{
  "n_layer": 12,
  "d_model": 192,
  "n_head": 6,
  "n_kv_head": 6,
  "head_dim": 32,
  "d_mlp": 384,
  "vocab_size": 512,
  "activation": "geglu",
  "norm": "rmsnorm",
  "norm_place": "peri",
  "norm_eps": 1e-06,
  "positions": "rope",
  "rope_base": 10000.0,
  "rope_fraction": 1.0,
  "qk_norm": false,
  "attn_scale": 0.177,
  "bias": "none",
  "tie_embeddings": true,
  "parallel_block": false,
  "extras": ["capped logits"],
  "init": "normal",
  "init_std_qkv": 0.0475,
  "init_std_o": 0.0097,
  "init_std_up": 0.0475,
  "init_std_down": 0.00686,
  "optimizer": "muon_variant",
  "lr": 0.00786,
  "lr_mult_o": 1.5,
  "lr_mult_down": 3.0,
  "beta1": 0.93,
  "lr_head": 0.00484,
  "warmup_steps": 200,
  "schedule": "wsd",
  "decay_fraction": 0.806,
  "decay_shape": "pow",
  "final_lr_fraction": 0.0,
  "batch_tokens": 16384,
  "seq_len": 2048,
  "doc_mask": false,
  "train_tokens": 182300000,
  "steps": 11127,
  "dataset": "wikipedia_en"
}
MLP neurons of a small language model. Each row is named by its layer, matrix (gate and up: input weights) and neuron, and shows model dimensions 64-159. Each number is 128 + 32 x the weight over its row's rms, rounded and kept within 0 to 255. Numbers have three digits each. A neuron's up and down rows have the sign that makes its largest values positive.
After each neuron's rows, "fires after" lists the tokens most often just before its 100 highest values on Wikipedia text that the model never trained on. A number after a token or word is its count.

L6.gate184:144062156105094061125064056119168136184151110126123114134122127142138108171161109127168150165180155115130150159151147092158131114172149119123107165168116121162106171090092113122181192158183107139154136112127070142124142085085093061198100114087142154068119117172144107109178149119154164137
L6.up184:137112117178109160125109147112115167136155062089119140131122144133169114078107090142087122159156075160135128095096119132040203136133141077123142146111140178130164145144160074115106134160111112103118169088194158115143148115139104141122079133091120133184121140097138107159187126134088078091
fires after: "-" 18, "." 15, "n" 15, "==" 10, "\n\n" 9, ".\n\n" 6

L8.gate171:110139166120163130096109094098105137100128139135113133170103123113121137128138154081142146187145092138184105114157140129054064181095156096130096075135136170146105134094131172089124126147144093138117132140094197146110106186126148144136106111109120123134174163120171115138089136093148169133
L8.up171:118169136142128120113092182109146109161137094151133148121183095112143083143119120131161117164069124173104094099099074196173148153129116102152121139073146146139151144116136147095137169145129124105112107181102092096160126115036152112104119072159144158126159100131119135121164150108108144156
fires after: "ce" 23, "d" 12, "c" 10, "v" 10, "o" 8

L4.gate4:102113123116092193089164163164115102108100145110137136150145124114190112126096117135147095147153130110143179163175135182140120140080153161180157123113112132198212152118180216135134054094134102087065098115122093113120167131147179160157176135162172115131114154141087132164118152163091142120
L4.up4:150077119112121107197101146146138115138116163147138154063158119143129112135162158082171184131219118152159134231156127182163152129118112190210165137188146133155151177093142137161171100144134125128085130118121098165122134073113199130061131103097124146151129115150143187125149151203160096135
fires after: " L" 31, " l" 23, "18" 22, " B" 6

L3.gate226:130145109080110068076118146155128113141159170110148168126126185073150174181079137093085131148154090106138089142095114105106163123141137086197142175091057070112147150144093117160116127200119174140163119136148109095122158095110115113126064124103149125102063074117153091145158123042176169129
L3.up226:170116132162090110107083170185165193140113118085122103100137138112119134149079047118126140090087106156072188109091089040106096137158144089094088129048056141153156132141121093157128134139115158150135074179124151156081167142080159164097103108164123128134113110109126108157187118138128181108
fires after: "ar" 20, " m" 16, " p" 13, "re" 13, "h" 9

L3.gate14:182101101088062184163080151162141160122133145126166076157155134184087098056105130152111173093089127127077161117137095135117100153145155139132143115085112070185113119121060173090086150184232103123100101124166182095107169093144092148126146176139142080111105110169144145082135137088131123152
L3.up14:055114120119082112161121136112146217167139097161110102183119125150112184165110056082170129166140092138183167150157125109116152116119087104155159165126119132126200112101101105089126097174138080111163147152165107131150139115083063103155209099153131075089128066118093154100155051072081130171
fires after: "ol" 20, " w" 14, "ou" 14, "ot" 8, "c" 7, " B" 6

L3.gate66:105105096074124124176127161117180124116082089117151064179188169192143154121123119135075177138139071129088128138156167145183105116079117122100081121118159104106137107158167115119165167163186147147128142107165111099106195168116124147089134143162119173174108130081061137088121065080124098112
L3.up66:115165155116092068128108163092106128106127082135106092119140110187095163095123119170093150074163164127160148106102090136144133104139119150130042121131130139172163140035081167131170131137187106071120132151168122101129129130101189153170154108199125064109138119141188172115107148075121113112
fires after: " C" 23, " O" 18, " W" 13, " |" 8, "u" 6, " P" 5

L7.gate308:140087103071062111205166088093108116109143115114127134103113090137104152113089111129135170158114189115131073159157157170168168146140162120092170176097060166130128126140127165180141169172131089035105173110138093085092106125077088116073058169144180100129084164185114123119078160098132167131
L7.up308:087110131181102184143153178102153114108142068141154152178150149104121183102144145102141144142181187119116160101151109109171163126108135152212190122118097151117164131141175126203139071148092096174132064061177154149122138138092138135123123127116159108138111097075184134127132140174143101083
fires after: "18" 17, "7" 14, "6" 10, "20" 9, "5" 9, "19" 7

L7.gate9:134149148137083151123110142130157114175161096142159094114112126102143111135171126092116149154136116085148171157114135110112125192123122136159214105159112139113155186065176158083193104088094128158163104159138126085169100163152081103127178143196099144128106106143140135116091091153186080125
L7.up9:180148137237165154085175112135199094163154075132101145106090146138125116147091113136136135147074163157175089100139167131079137157126147146177113136095110110120084139105163142160170110110121135122154082141138145155086124111100111158116157149124115133143110054123195145120216102155130165082
fires after: "l" 36, "g" 23, " g" 12, " al" 8, " G" 7, "G" 5

L4.gate72:061124112177104145107156109098147142112091110109106225116192146144089134135114138168131090128124146207129153128140107132139150033172125149131081127158124152078151104145167126109158078125089144081101122123149109076153141160131118127145160135158158184155087117149099127122101036129147159152
L4.up72:128232127117141080092165218116140125090142116098110083136121124164086149125193159093169169169132105130135143153134152168067168130143143132156189147133149120169147158156173080112100147075103129109188135171186094082074113082101124144086062110163154124119154157156166134096165144096100153152
fires after: "r" 38, "t" 21, "s" 10, "ion" 4, " " 4

L8.gate349:090121163154193124106124105121162167123176130057090100151129087113094155102131127124106146072113076100127099126146113146134131118085078186106211167148107126145164094125107108110107080115130135125106134167152112132129124093085090120173136132087142130179191095093127113133092134132163131128
L8.up349:111143153089098180150094167189092163086109132093139143153132158119113110092127131130178116145179098129197137132126127139082170175127107171173157126175194104057105146083121157143137066089141174140149130140106107104100089118128113075225088150117138117141161134127148078105145166160143164145
fires after: " g" 42, " " 14, " G" 12, " s" 6, " (" 4, "G" 4

L7.gate212:150100169149131073102108116123161156148125102104119100121123191164119085136132113096107141131093103109137146151122145128136128132115107176127163140198126144098127214038151079063158136148065127118200213156127185091161144156104107077209118100138147114150144120087140135098121115127177076131
L7.up212:168130121120127124116078138115136144102137095074097099096151160079187166111131134118086156122125172117126162166154133099141170072142165183160121140130141119135138073129143084093081122142113127116159147090128169121164116104109078126105110094084158154145101048061152103105146177159115136102
fires after: " N" 27, "ag" 26, "G" 7, " g" 7

L4.gate310:127121153152155152125153152146096146167123077120105164185114128106110108145175121150114122202119128126193159148114165173122142081132136074146140203157128157119128082127082108096098131104073111137083139111125135132122114140092151137123090075144082180146140089129094092118131107031176096078
L4.up310:144148101187164127133128109094134122136157125131115131162111148078082142122159171115173111109087229124114146155095104163123090124060136132100197209150154136137107130182106107119073080112121106118165067148160094073169126130099209102105097129105157107151144073074092049193095125119164164123
fires after: "l" 35, "o" 26, " A" 20, " a" 10

L7.gate299:142133085125168057117128137094124072140166191175155153078139124127112142147108183104156174100125130184058130107096117139172072137105189165107057167142149146112123111132111143146055126136106105135100146078132142150136129093132061134181061106116128111150164083093171080120084074151064130138
L7.up299:132141194151210102122112134117163144151187182146091117157178093127106129152177138148154151077150163097138067070145100061133152099155128152098094148092085139083133134200111082112103161154133171103180136167106123164173171116129104139119107137104102140137094081112108124069162123155131138186
fires after: " I" 25, " f" 17, " l" 8, " F" 7, " L" 5, "I" 4

L4.gate264:151110119139106146104059101071173063169135130129151193135092135159151131186122093120114080118153127101166180124127120091076137086176110101147133131158130136125122125144062106145053176066115153168154098185100086139089130133111128126116106154182117155096082104121090132135187149075130095065
L4.up264:219109108113107120119074153064107107129133119123151157127146154044122081165139111140117099079091084148144145180177105091130112092130094109162125147112115104096111105129115157122153123174074135175151129093105132117122146150134146185160052185084135099076150073102108142134096095135171115084
fires after: "r" 35, " m" 31, "m" 7, "," 7, "p" 5

L4.gate381:135138097098134084141068142176155110092155163174090095095089099144100105095185197208154135115128123161106079139146127136158091135110153088097125157174221088160106149146121123098091153196125138107102119147171104113071114152143139121110169111113131145088135160136198098098133136117205095119
L4.up381:052131166134168066182092115172131134149104135142106127167097157160142167152092156154099087170176106115060134142079113120109135099179126140132052171133108129097167065164140115065109167103151153079124112095123114154096103171135118145116151118172091150160105119145126094119076146123139127139
fires after: "ou" 63, "ity" 9, "id" 8

L4.gate343:108125113146129145158149073069168114143119158143083210149110148120083120144163109183145155102139107134103114069143137094095121159184109182200129084123134131116093158129092117117097171157171094146142218165094095154099115156099137173120070146117046120135071150225192139141130106126100084110
L4.up343:116192178156142163114095125160163159150179092128119141156117125087093192096117158211093108119088118148105153137108110155153094134125150100182122133099111164079106136087077135117101095172146116107092093117094165145088144136167127082205147118171146166153070097088134147125126109154214133164
fires after: " (" 15, "," 11, " and" 10, " a" 9, "ad" 6

L4.gate258:117110090094131105126207110152198113103193072108094064147132078152118102171172143138106108185117159067138096126122147071111105062092136149099077130067139160115110152101131137114139169129173164123123114115152079183127140124150120214124170134111065108170147122127126188101115142196173175146
L4.up258:080145116152153084097068184132120127140101083105139085125168091157165078083113112079114114051107092106126085115188091140114131153063073119207173133160094133090084137150144129131131182085096088160100154099095158170113147155162124167144165124179134087141094101106216162112090127124118144103
fires after: " F" 25, " B" 23, " M" 13, " L" 10, "L" 7, "H" 4

L7.gate109:139135156113078078042120127137150102125144163161107104110120067150140147121134075122137068172130133055156120122112114139169188132197083163138126099145131096114166104140162157169197151100122133076085051199111088075154103097143103166163126138154123169115128116119055122121087129148156087148
L7.up109:109146156135111046043134124163079106152136157152110102101115109151149125184131128177173132161111173150138134165083122139124129104210087123152150122127129132100189142158112080141156151141139144156154117112091040136176121142103094163101108101189165178154183116160124160182096143105087111160
fires after: " " 19, " T" 9, " M" 9, "19" 8, " R" 6, " N" 5

L3.gate330:081145110080186092093128093157112146119192132117126145124122137183124177069111165131061087118151090161098152168118087069165142110138140203164107115185136153117129164107166113142082120168163079133156101178112093153135140199170123144105106138111095103124183123136108190082107121101123167097
L3.up330:152085194156150139122104103164170111182102102222129109136136107117135108151148118106132088115138170207102190141116140115109097123095131121113128159136134092127136103168087168155107111145094153161072121145142126175178153166154198107114105089074097149088107120146115100168112116100135148067
fires after: "as" 20, "us" 10, "at" 10, "p" 7, "ig" 7, "iv" 6

L4.gate170:128108088136121123121154146147122057160159123156101071161196128179093153066130146131163110123153131133092184109165084153137172112154141107158085174071113131057102176155111062121092090119146161162149110120175124134128100190138154146071073156167122099146141165155085119138133130186074086181
L4.up170:129108118146165105104108116106141103131112132161186156207112143110183115146157171183060149120099121144127115089164154146098099133161137059107089125074096061129121131149137092107182112097113201133187125109119118095084118179106176137113115149193118123121096100136131091127134148087121112117
fires after: "l" 24, " P" 17, " M" 15, " F" 7, " K" 7, " G" 7

L4.gate66:143066120116134166118127197143125092153151156101142102179143127154137110144116145101081122101149210118058154104110110147156102113109148121105093163125099132118075172185129145154132118136132173073155145121114161094158116148086164145078149166116096135157142152119143119152187128115131150165
L4.up66:125104180145159110115074124132119060185172154087104154147141118111133147148167137093170122087148134079122151102058177146096103109117144114111102076118109077109137123158080149123131134094118074147152125146129110175161101145120085125149123193124104108127117146136191137108121148075118174128
fires after: "am" 24, "m" 12, "f" 12, " M" 12, " f" 10, " m" 6

L8.gate314:134161138111081135064145119112165155186133170123122136126165143135156127096102126095141120131134108118101188212119144129121095157108127101096123141131131084153140123110142148107173169187088149102151191176091138120159121102132104124156143118154131083049172140054153150062125132125119083150
L8.up314:193128145073074082115106178103130087145111123109121089162138103111097156091154163116133135127187117085157114090117133131141091096182102162116131094054161149093092122167163131205061123116128131099110126117119182167108133127073097153159149108097145100117156148077137145097116136141101105160
fires after: "\n" 60, ")\n" 21, "ord" 4, "a" 4

L3.gate240:157099191151127095123102147095171123125092164093205068143133129135134168094089140121111154098094125145147100128140142037152103014166101098131102149098078164099208180138142120133174160157101148100159104080178139161088154121162150117155126112109099129123074101120174129129145139112097151106
L3.up240:169121151173134157095129125119147141129092117083139171125095102154140111169140192103155152109122128144090149120082176121166170140165128053159182135136105163108149206171164141140115161126081128109179151131093112085108185109090134129165067120123127124135082109128103085205136138152139147085
fires after: " " 27, " p" 17, " W" 11, " re" 9, "re" 8, "W" 6

L7.gate290:072127109078177071075162097113189092120091163100129120118113133056064126131153164117094170130141173178109108099162089132179140140134171177098127093119099057135142132132083155097104131088116158124162100134102062142166074109161185152103126069147086175142123112075108099163115113124158155132
L7.up290:102143192153115166150147140130168108119054132183108082129166084153124113148171091114174145097133129079141114104145120105078069131145085159170065105128085164155149130166120077075141155142161131098158072137105078097097093180010111119198110123101135158147164141132130109128043106110170147125
fires after: " the" 42, " The" 7, "The" 5

L4.gate48:120164097104107074121167129112138092164104102120121116093100106167150108114062125106161133120142144165084160216166125112151119114099149138104105175103104092064127116119203056161200130176117160176137152105128139081095104138164075134075087050167152096114113061169080152119099143164108146135
L4.up48:127156079125089102173097143094139125073104134151088108121136099214111152135120156050174027141125172118151117095088137108151146089120088143116133086127107143165137074118101137150163131146099138086162093155119060121070157103062112164130112115056153132158125152118116166215122109084145071143
fires after: " as" 17, " |" 14, " P" 14, "-" 13, "t" 5

L6.gate188:113109090105058109063138151101214121164130171142163081192145144117188118147162132174083167044153126148181192103163154094134129143102133127139155129096086126082130191147133160100126131157120169155186183136140153134164115115152139148120101096158089128167097094130158140157121161121102177082
L6.up188:164118140123104144112071136088173141170155108063180103176097169144123089105128107158130133143142128087123111115168120123107099106126145133125161085085157057124150146111157180140095108173187093141133139176176136089129094126191095116085101129159088127144147103117121187163151131137092157117
fires after: " h" 20, " p" 17, " w" 11, " " 10, " a" 8, "n" 5

L4.gate14:096069135146150178112107200118135115122106149140084141102165125107107144132120118171056158141128161135086149063137123155103140125108098118121068134058099111178059045172137147098145127115131142107091032081156150107120130096151146151120137122119146196132083121177148113176169097118148149127
L4.up14:186097143155135123119084085101131113139131109095129128084111124121136136109113125117153164093093094163088111182115147134123111158119098166148118210154138128144163218167115142170145093097109106129107087140150174109150088159169063195169131150172152098153095156165061114142115136121138115139
fires after: " m" 41, " M" 32, "p" 23

L6.gate379:158201086097151149159066109071173120179105086189108179155154116186094101132112126108120076146105105132144113138190170164178100124103126105168082114097116119157167120163170165115149064145170142155139136177199127095144114116136168109078150140126115149112139108124124157144132088188162123118
L6.up379:111079166136118126147091129095153092170080173185121185140163158137063117121142149142066094116136104078113114139160145211168157171096112125078135186072117124174133149178126104051075143102119078095166131122138078133151104129141095113144201080138153164080081164096154154159154162140139187110
fires after: " s" 26, "|---|---" 11, " K" 9, " C" 9, "S" 7, " S" 5

L7.gate155:103111127128130140129130150183131151144134108118106077150174160133096161153163076151151149135139154135178126092135120117170176141075113141095120186136115175131154129131122140124056137130136115149106154148105125166097139113093097101160132124112069051161137142130122145134158059071144142097
L7.up155:150132136174169113146154112069182154148075112158103138088095129116119152132134073202086147107126154113159101145106130103092133143104079173081127157165120138137114152135128145132135173175124102129095182118080077100058090120213093135111111138130133080142182098134109145157138100158103130109
fires after: " A" 26, " R" 20, " a" 20, " F" 18, " S" 7, "A" 4

L8.gate252:075127166176093141136193051090139122154130109156090098193072117110129095140123097101133164148172122185129162126090174154114149178141095158143149102150120128129110113157107132089145147085145103097182132095107079052170142047153181145201131128117111117139123157157171172132142146135121158110
L8.up252:090142137103123136056159166129105093118091157117094134120129108107117062115200128117138168211109182142150123165061132123117137098136129120107152097145173148195090087145095165103152147066114092093147110135115168207125154188124121129192114161133125156130137158113122081124160146159099170096
fires after: " h" 61, "av" 22, " g" 5

L3.gate375:095090158155133100124140079138130111138156165152152148091073140089130122140104126099165124158192149111041107137155127161067131150134136084053082175154141100131159132118156166070084148129147093188097177141094117101104074141119073112111130075109150098134099021128126128180141094158111170161
L3.up375:141179148075161156137107096146138174123131103160129133164138121086126172107145162155133128157073189146169154189069124132183143116138152138133136141118113147153099142122137096116109176105113148134194108149134084124153103045148135114107106168124140162167120107107115149082095142151126093051
fires after: " f" 85, " F" 10

L4.gate102:080134140147088109113094053130149149140190162117104146114100157139120136131108127171117118150157077143176081098097113106093117142172136075132141130055127096135134081143089173129123180122165129153152232152122110167081154142105138122139176129130112121131115177131114130187107148206169139083
L4.up102:095138134109080156148159165090114075167133148103119137110103073173166133199173088154106155147073149122164122138098175123157090069134173082153141124126076183118088129117154149152082151186133171132134118142121172082170157134174104119142135090141103123111174143182079146124164142145161159176
fires after: " and" 17, " he" 14, " He" 14, "e" 6, "y" 6, "," 6

L4.gate76:143216126112074117110148124070153089120139135128119078145165165128115172110117176121132095156150109184120123132196141144099133162099137230098132154094176111124134104118074153149132153129103105118138147143142140102081119125178126083147142107121197070133141144171133135104122172112129068097
L4.up76:148114078149116097226161133108125120139112067065112148121106077091112146148163153130163139153137103080165138138127119048134186144136094113170112096127147119090157157101130156146096100075088165072124141134079120101137109150115129087133163130089142140106130124112162134108097140202163069116
fires after: "-" 33, " G" 28, "it" 14, " (" 10, "am" 6

L3.gate187:114126125084101148115086106120157098149140071136085071158122072080145123118128123088169061111164116107121138136130147179181102198117135124125166121137144139149132161177089149196091148146104177157172154172126084093182090165083152167122139134141081159146127145097117135116153131099112118146
L3.up187:105128120090091064122112062124096184125114145088123109168098114145120107161082114182125138143106202112115151154189149158075107119198124109142177119103118075155125100109106128116118151128176129112176154115194198125120116112141156159054168147173126143172098113120130166179125123146112098131
fires after: "–" 36, " A" 11, " M" 9, " P" 7, " T" 5

L3.gate311:127173167110099169179157120084071090177073140120069177172147154100109162159088133106102092174153109049091085129087201142142127131160200149098111113117124079128159084171148114131097128155179129118126136230179100130130123106107092107154137127171129141122171138157065151092146099166133164108
L3.up311:168173084152113149088103171159182125168099130186163162115105074115123139075129132064125101159142133124100133092180210165165106164091142151146115194167124147202137120071171104160142077165087105135115179151074122158134097148140181099148124165151168156132150090150134161163102123114086119092
fires after: " J" 33, "r" 16, " G" 14, " S" 9, " g" 8, " s" 5

L3.gate42:112104073100124129127121161111108105186149102108139118175124087145168083101132092170183153088156116116138137131123205127136144189085182147109158067139127150098118200131163084153111147122129154110141111079147132089141160086198136119106097147126122184195129116095132117133075122115188151193
L3.up42:176102111160149137090133140184108182087114077148104128106145105158144176158153144150095121081142152133110156133137143131153183067084108105058116106189091167150130129135172145080169105130148163080110143162129152123144142185128112160169205101145127121085090132110099154122096116150170059085
fires after: " a" 81, " I" 9, "A" 7

L7.gate19:160132143159084129135103152138170080152116152124182092099158072117133094120179111158163100140185088164104156094074184091147146155138097157049170153116126122137138148156174103093143011128157166116163139130103178121054117104131130142159102175103140148111129115173159119129135171130105156144
L7.up19:167139100141128184121125168135185116144126111126144118103111121152106087058189158224145174127087158085092133140088118120111146127100120120066158125136100156100085124103197141095122117100174076107105070170132179139083134113176123152122118094156115159113125147144079149101077191142130203090
fires after: " a" 52, " A" 25, " p" 7, " P" 5

L3.gate211:047125125116168105127109151127152111125132137101137123148097152159147199151148139096115151128216108082150117121091147167140113105106146136125093136157141090111167089108106077126143089123149122144078185159099145120096079174134154186215127108138155079057154094113147062117125088126119068102
L3.up211:204084148206099118189106135110149126159116133107116131130119146089109121079161070128097109142098112182084071132173175106142131098155175162125124122048119125137143105109108098149167143102149142120112112110058137172112083130085127171109079088132128121148111211087132132094115141042156122109
fires after: "\n" 80, ")\n" 19

L3.gate317:124073071149131117186098104169128130175101130141100104083165115102162126088119185094171166143161132177136135075074118125101117121127193125124104143057151129120133136065149160169154091176159074090145191171124137186110080148146127110103144110136108122130149125138111107113101139139156164122
L3.up317:153143079113152153183131120148180098162105191198146130122142099177193150179155120110146107109110118109088195135133118145176144177126133142146097170115133118096121146127099085111133142038079137129106128173115106112112116141135137110141141100118080106153111092170135121177177112140097106174
fires after: " T" 27, "c" 19, " t" 17, "o" 14, " f" 6, " p" 4

L3.gate278:143075146228168141090158125160089147180107058084137102154049125139116116081085075094121183173169080143120159099137143104163134146147144050117098192146124192084168121145140158144124135127151069141110141122166141106107146143125152122125152151104088079138178150112110133074155138074138178086
L3.up278:153173159148096152164188122090103219134135114119085105094140094086155088048155127155059140132142093097191182108134193093155164094132094105127148166170173097136137155159142159144137074142160123134134132058118116068129170127123150148113167089126155112093152158079157087100099138101133129089
fires after: "ie" 16, " A" 15, "le" 14, "ar" 10, " a" 8, "ol" 5

L4.gate229:078173113084120126196118126103173139146099152080182034113100075143104119089133089140134149085197196110110157126147093155167159128082098124126082090110066149097111099125091104080116114159152124095129113190091112142152131124075145124148113119155167156166122135139122172124143110101139143107
L4.up229:145168176087151174124143116134124149142105137146114186111151092150178162170128103123097114141071121093114135163153096164131112106134049168206122117139105148166129127061122101172173111152161130126114097149140154178103116130098152131139065129142154146104117154130111129174175156061138118117
fires after: " P" 36, " p" 28, "j" 6, " m" 5, " M" 5

L6.gate19:103099139066114089143069167112057102096134115146087123107095133190131096191122124160150155099212148192097100105172180130130194167097151118099145112144145118104148140093167103119150125126100142184141193065146097123126103135138136058182083165177096125135135141160134142111074101128081089119
L6.up19:146101149074145152105082116053114200099196147119084141158138135135172152169135092164162107121094112117155088135099149138086193106096112163107122080131158086124116114143137112109114152163039120127125147154117130144138069095085192087186117170097134069145144181153160077164109164126112205130
fires after: "200" 22, "201" 12, "ol" 9, "ir" 7, "h" 4, "om" 4

L4.gate255:155123137113141183155146099175175091120148168152097118139130129135136137089143170138173090091160114117144144119080079137075071084117087071101050161109158157147143085143113135154184175111032153096112125082145111160106196099115150141059110142131131125094105135090128125163149074137133127113
L4.up255:113181118130102089148108111089111151045226143156123088165088147148135115118174184120114134137095118052148097120043111140136154093099107083165137162055147134107098113163158164105074175089146147120073110094157104085086083112120089155145102082167158157125123192112124060160149088161118124167
fires after: " the" 27, "o" 22, " " 21, "ro" 7, "t" 5, "{" 4

L7.gate336:134089090053083124146134115084153155127130142112180113146131121147090103072065089120152091147155196154131163164106190104172104121123118195122122063087081157148071069159123147069121105129144116220148120141085118062090118076150188063097063131094147145102058164139084102131154150113138140119
L7.up336:177082165108123104160150171157153176095152088072128108130137115107111141147121136141115129121105178119135118122142140128145128113136090094168131149147140152107132164080149165043098193157101161097137068180118123160179183146123127138124121105140160182167148100095125109052130170101136159106
fires after: " m" 20, "u" 18, "a" 14, " M" 7, "qu" 6

L4.gate70:099094147107143059131116113172155105142127137095078139175158119120115123138108080135115136099061165130100086101112140153097105167186158113184138116088129100129120101031106159110149161132114085097135140172159108087158139082075157128122086092105075133112066126153125122125144139124137184129
L4.up70:224089138160106173163166109087121152125126096166049137147142147118125141127116112157111134133120150175124106160123141139126171110105085165187111142136143149142067165151144129116154137140162076111164128202152153127081206159170114140177117115144165081114127099155139144143118070179134130097
fires after: " |" 42, "-" 13, " and" 5, "|" 4, "=" 4, "." 4

L7.gate13:140096127190066083147105119139143103074090072114090132192133168076144115176105098162132122155073140084168136120124129093133128153149172086121128147153163124108114091101093097142154092154174101098109154157160112152157119120145115090068115039141089096133113158134189148163073187103124175130
L7.up13:108072186114084181114125116110147086130110124121129161108169105173152125167095168155143120111140167108156108111147202048142126060129227174160199147125145199098179150143110148133167109135199124087123124145128086068110152106158106104101145151084131159172161113129070154138138176122176109114
fires after: "mer" 38, "-" 15, " A" 14, "nd" 6, "or" 5

L3.gate91:145073143121113100093159115098163063121111120105096093167152217091100087169234140121170099179195119123092169145200115130133089151098157125114132108170133156173117130089128138072105125145110121195097118093142148136123107133232083189151137112104084188121167180107145157108144149138165128125
L3.up91:155177131089152085146169111117121173135152132152146141122123112159133073127125143117116082160216142111109104125144147190164096112115119118110148130205168191107113148134103124131136095128102159118174090068165191109106120144186126101180111080139168148141138190155106146131156141092096182104
fires after: "201" 22, "200" 19, "en" 8, "nt" 6

L6.gate316:161093100162220191108151111090152116111162118120101109152149145180107166160132088094132128168131178141159153102184168107096166127099110092159132143147138119132141128062126119137115175118160099137139122171122143087056180121093087124119155149135061149184124099123099133136113193074183137133
L6.up316:161123133129140072189082160104179100095166146059163118127146166123139181128098147116127144125120115140137130137099114112160128170147144147127127177068160119126179103136200113101078139175104110134178127109136120119115079130154118147138133143093135131115149154139118122150060105114081140128
fires after: "-" 22, " pl" 20, " m" 15, "r" 8, "00" 5

L4.gate206:130177162068159113157159116115129095126123094126114115125128099175173079149096054139173139079159164179095134076180096142097132121057105102148102142098085118152098148146128086155151139136128115169150049069085144116147140122120191124104150102177127183123164162220160177137099166119122107103
L4.up206:152104089074126166151107119126132173112125145122132158118198084091139177157169107064105139135115068157078120176156127171164129121148127150155095137146144115136146175155119190124135140108138092072160226147125186202109176104114183133154140110136126129129102104124136110146166129165089135144
fires after: " P" 22, " K" 11, " p" 10, " S" 10, "-" 10, " N" 6

L6.gate113:142135115051147147118136088158141154199144116070162153100138149135089092094124116101130121154147174166170117164077136129190155116163105161166110110124096149177165113118072111149088114111133110141111153171153128103086169093126094136076114082105146095164044106168046166094098129125165120129
L6.up113:105104090073155140119168130175158111106161174164112096171157045120202109157122135154121136154081130166148082159080122212167145126094152167160077130122133171084125048136132170093142151161115111073164089155133170087106137072118187165067115102111134175104080127119093175110101134083140175142
fires after: "u" 24, " M" 23, " m" 16, " b" 6, "M" 5, " p" 4

L3.gate114:140067090114157123109072146105168136163115136125134144101146097136142084159175113150132146070089168170118098103133107075109084187138142166136160177117097103139214189086152126157098110145153176113092097144142176107121142147112092186164098104129095162138080133137079126095154139059123141128
L3.up114:077128137127137144184138114094120147098150124151157133153120092116196125126114131164125099101152164153079105120118118131205159114127116122178121158146046065154152186179154145136130145163142105102156110138131115139170182096126107101103115122143100113103193114127131111160108133183131118174
fires after: " p" 49, " " 26, " P" 9, " W" 4

L6.gate238:154113114093091067110152078159181160092144128157095117113088137135123120147102072159079073139147141118113148097195063147147116174093168144061115055152080126136130142121085136132146168152083158077191133161178100166130113115123118115098111163145115139134102092167100134072102085142084204138
L6.up238:080147127153131124054180171161145130140029168116104106159202079147131135080121142204091103092148156118085148104185086126072168150107127116081158112102113098097089113121123156106158151119142108089085183141119142171096173141101179161134114098130113144097103127116142141139143152144103162164
fires after: " M" 22, " |" 13, " L" 11, "ul" 10, " O" 8, "if" 6

L6.gate250:166077128114075121173143100121144144087099167129076136190139124174153136134077114173134207147044154083081136167141124145114088136091167117124112132097123084114077176116092175158142114116110164096071154095202160141135141111144171126135130160052128129095082113117155194071139148097124144174
L6.up250:086092099090145049175124100073137159170109122123096204126084157116139128122109172147132081098097137200132098141147133085150117130123120130120108128107189117117171171108112123146094100070074128082173104152125129104114122177137197111130122113074106108136124164115122122108187106098147160132
fires after: " c" 46, "is" 17, " C" 10, "and" 4, "c" 4, " B" 4

L8.gate307:066136127150089134105093138088146073095101096139085127096141185112086125137164160121203128099151107156137103140149115153130132082145112185110139155079111123143154156093159105094068099111054109147114089178153187050076130088162099165136112092135178128168102146143144115109099110122078068107
L8.up307:111201148153085112042173122124133161137134080111090098086116075109163196068150156101110151086098137102124123110109123100129174151113107107137146136136134136143154161138137139090124136102198186098118082099180193154132089169061141090132175109108109126098170140130127122098159154135107158071
fires after: "199" 46, "201" 16, "202" 10, "8" 6, "200" 4

L3.gate50:155098102149095171169165126105068133202147154110102096149149143094121111173151170073106146136140107106145117122106115140150151185108118128151134140145104129145117128075142131051100110106080109117092109137150179063127159153058144070095173197139131145132092100139170109139052116162115132131
L3.up50:093162115095124154103139101118109139139159156098082084175204063148097108119177127074111175160142124133106183158075153098131162131101081195166116138171094201138100120157158138136123092173102078133095103132131103155117146166162176103137153118156130181124132171116102102127140168093113192134
fires after: " b" 26, "le" 21, "od" 13, "b" 9, " h" 5

L8.gate207:075148121101143126127095122161119103115156164106142110116137113190168071167143049190134178101096173128119103144136141143139132139111084107066091085156124091128123113138130142122129148166078151127168157085125134137086140148118141168179165166092139121135128120100120131120127109100107061125
L8.up207:094138140140132169139094126120117070132147141155130110113106115154056185129101159164117063220065161100160121106128094091173177139163106097112125130147100154087105140163177168165088155174158152142132112119096183136130126157127178160088117092104076197128179078150110167148172158165103064123
fires after: " T" 15, " of" 11, " |" 11, "," 10, "e" 4, " de" 4

L6.gate21:085119134138126099137120140119112105135136125130107100116134154082107066068132135077081134125109092085180176105125141144207139144192101111115107154130147137131128131081160123188142161110110109169107228145181135128146101109106131126122107074125066135092069184156126114148133121078159109185
L6.up21:125116147129138131130113154205159086115125149120041177132138132125076179109124102072187156117181148176193123096210130110183187153109133135144133102165106159132158146152074127110135163106152157129123110150118133139127115109195125099106097140146143126132103139121125115125181147128122082089
fires after: "or" 27, "ou" 19, " A" 13, "it" 6, "4" 4, "i" 4